Part of a small language model's weights.
Size: 20 layers, width 512, 8 heads of 64, MLP 1792 GELU, vocabulary 32000, 74.1M parameters.
Architecture: no position embeddings, no biases in attention or MLP, tied embeddings, ALiBi.
Training: a variant of Muon for these matrices, 644M tokens.
MLP neurons of a small language model. Each row is named by its layer, matrix (down: output weights) and neuron, and shows model dimensions 192-255. Each number is 128 + 32 x the weight over its row's rms, rounded and kept within 0 to 255.
Before each neuron's rows, "raises" lists the tokens whose logits its output raises most directly, leaving later layers aside.

raises: " known", " called", "known", "ly", " referred"
L14.down33 [ 98 139 148 175 131 127 175 116 135 141 169 145 176 142  65 146 149 129 144 107 122  84 120 225 136 199 144 151  72  89  61  96 121 142  94 135  74 116 109 159  82 132 105  77 129 128 138  99 115  80  92 155 122 102 118 111 171 102 137 110 181 202 157 152]

raises: " appears", " dates", " wins", " plays", " starts"
L14.down816 [110 165 146 100 169 107 171 127 129 129 160 119 135 147 127  90 149 143 185  79 158 132 171 146 108 124 157  93 114 155  86 139 132  93 131 139 133 106 112 119 116 125 140 154 141 103 130 135 127 132 133 132  72 123 168 177  99  78  90 126  89  90 139 134]

raises: "of", "ward", "ty", "ly", "hill"
L8.down1341 [107  79 106 140 106  53  81 159 111 129 120  83  75 107 184  43 155 175 132 158  72  65 153  89 119 127 122  99 168 133 155 146 115 112 128 136 135 122 106 180 112 144 167 120 120  82 112 132 129 142 128 116 158 128 151 176  90 112 157 183 147 126 111 128]

raises: "lor", "ell", "lateral", "az", "lly"
L14.down611 [103  96 166 151 134 166 120 119 138 137 135  89  89  83 147 140 131  81 188 148 131 131  97 116 162 101 175 131 125 102 150 137 146  85 136 138 157 149 143 176 144 140 152  95 161 135  78 131 135 138 167 160 106 129 124  82 180 116 146 188  55  79 104 136]

raises: "’", "'", "′", " themes", " locations"
L14.down546 [128 132 148 150 157 111 125 125 156 162 104 171  69 114 114  60 139 112 124 180 149 175 119  73 143  99 121 171 119  94 122 121 113 179  73 154 138 182  67 137  84 212 186 151 142 113 156 134 119 163 188 133  78 136 127 120 151 159  79 135 102 116 141 124]

raises: "ie", "io", "ius", "ies", "ou"
L14.down343 [108  89  96 141 164 159  44 143 138 154 104 124 118 170 119  81 115 118 122 137 115 117 139 156 182 112  90  95 157  26 106 149  95 151 149 147 155 184 198  84 104  94 181  83 102 130 106  85  99 124 119 142 124  74  94 118 146 160 130 167 141 165  71 108]

raises: "ity", "ities", "ously", "ous", "izing"
L14.down1417 [111 151 147 130 222 161 130 123 146  99  71  89  86 170 142 183 154 161 160 141  74 144 186 181 150 126 115  79 139  92 125 126  83  93 130 102 128  94 122 135 107 194 135  96  85 118 108 118 153 165 125 180 134  72 191 117  54 163 140 135 129 134 122 158]

raises: "ors", "ure", "rs", "var", "ness"
L14.down1004 [ 97 118 189 127 124 125 140 159 111 112 106 158 101 123 154 157 177 186 149  89 153  84 128 175 129 159 188  28 142 114 130 107 146 126 107 125  95  78  88 134 167 175 155 151 139 148 148 185 136 102  53 139  63 170  92 133 190  96  90 166 140 135 132 124]

raises: "ities", "ity", "ty", "ly", "ant"
L8.down741 [213 133  93 113 166 138 100 147  92 119 128 110 114 158 141 117  86 118  95 138  99 104 143  85 138 148 138 153 127 103 172 171 119 107 130 127 120 120  94 162 135 136 119 134 128 122 138 177 145 102 137 101 113 110 106 149 108 148  20 175 199 132 108 144]

raises: " appearing", " producing", " having", " meeting", " playing"
L14.down801 [ 97 108 137 103 106  59 177 209 132 118 167  92 125 184 154 149  66  94  78 103 115 179 147 159 118 136 149  87  91 143 100 117 120 188 110  97 137 184 100  84 123 152 164  85  31 120 143 136 179 162  96 176 111 124 134 120  81 140 194  87 112 125  99 131]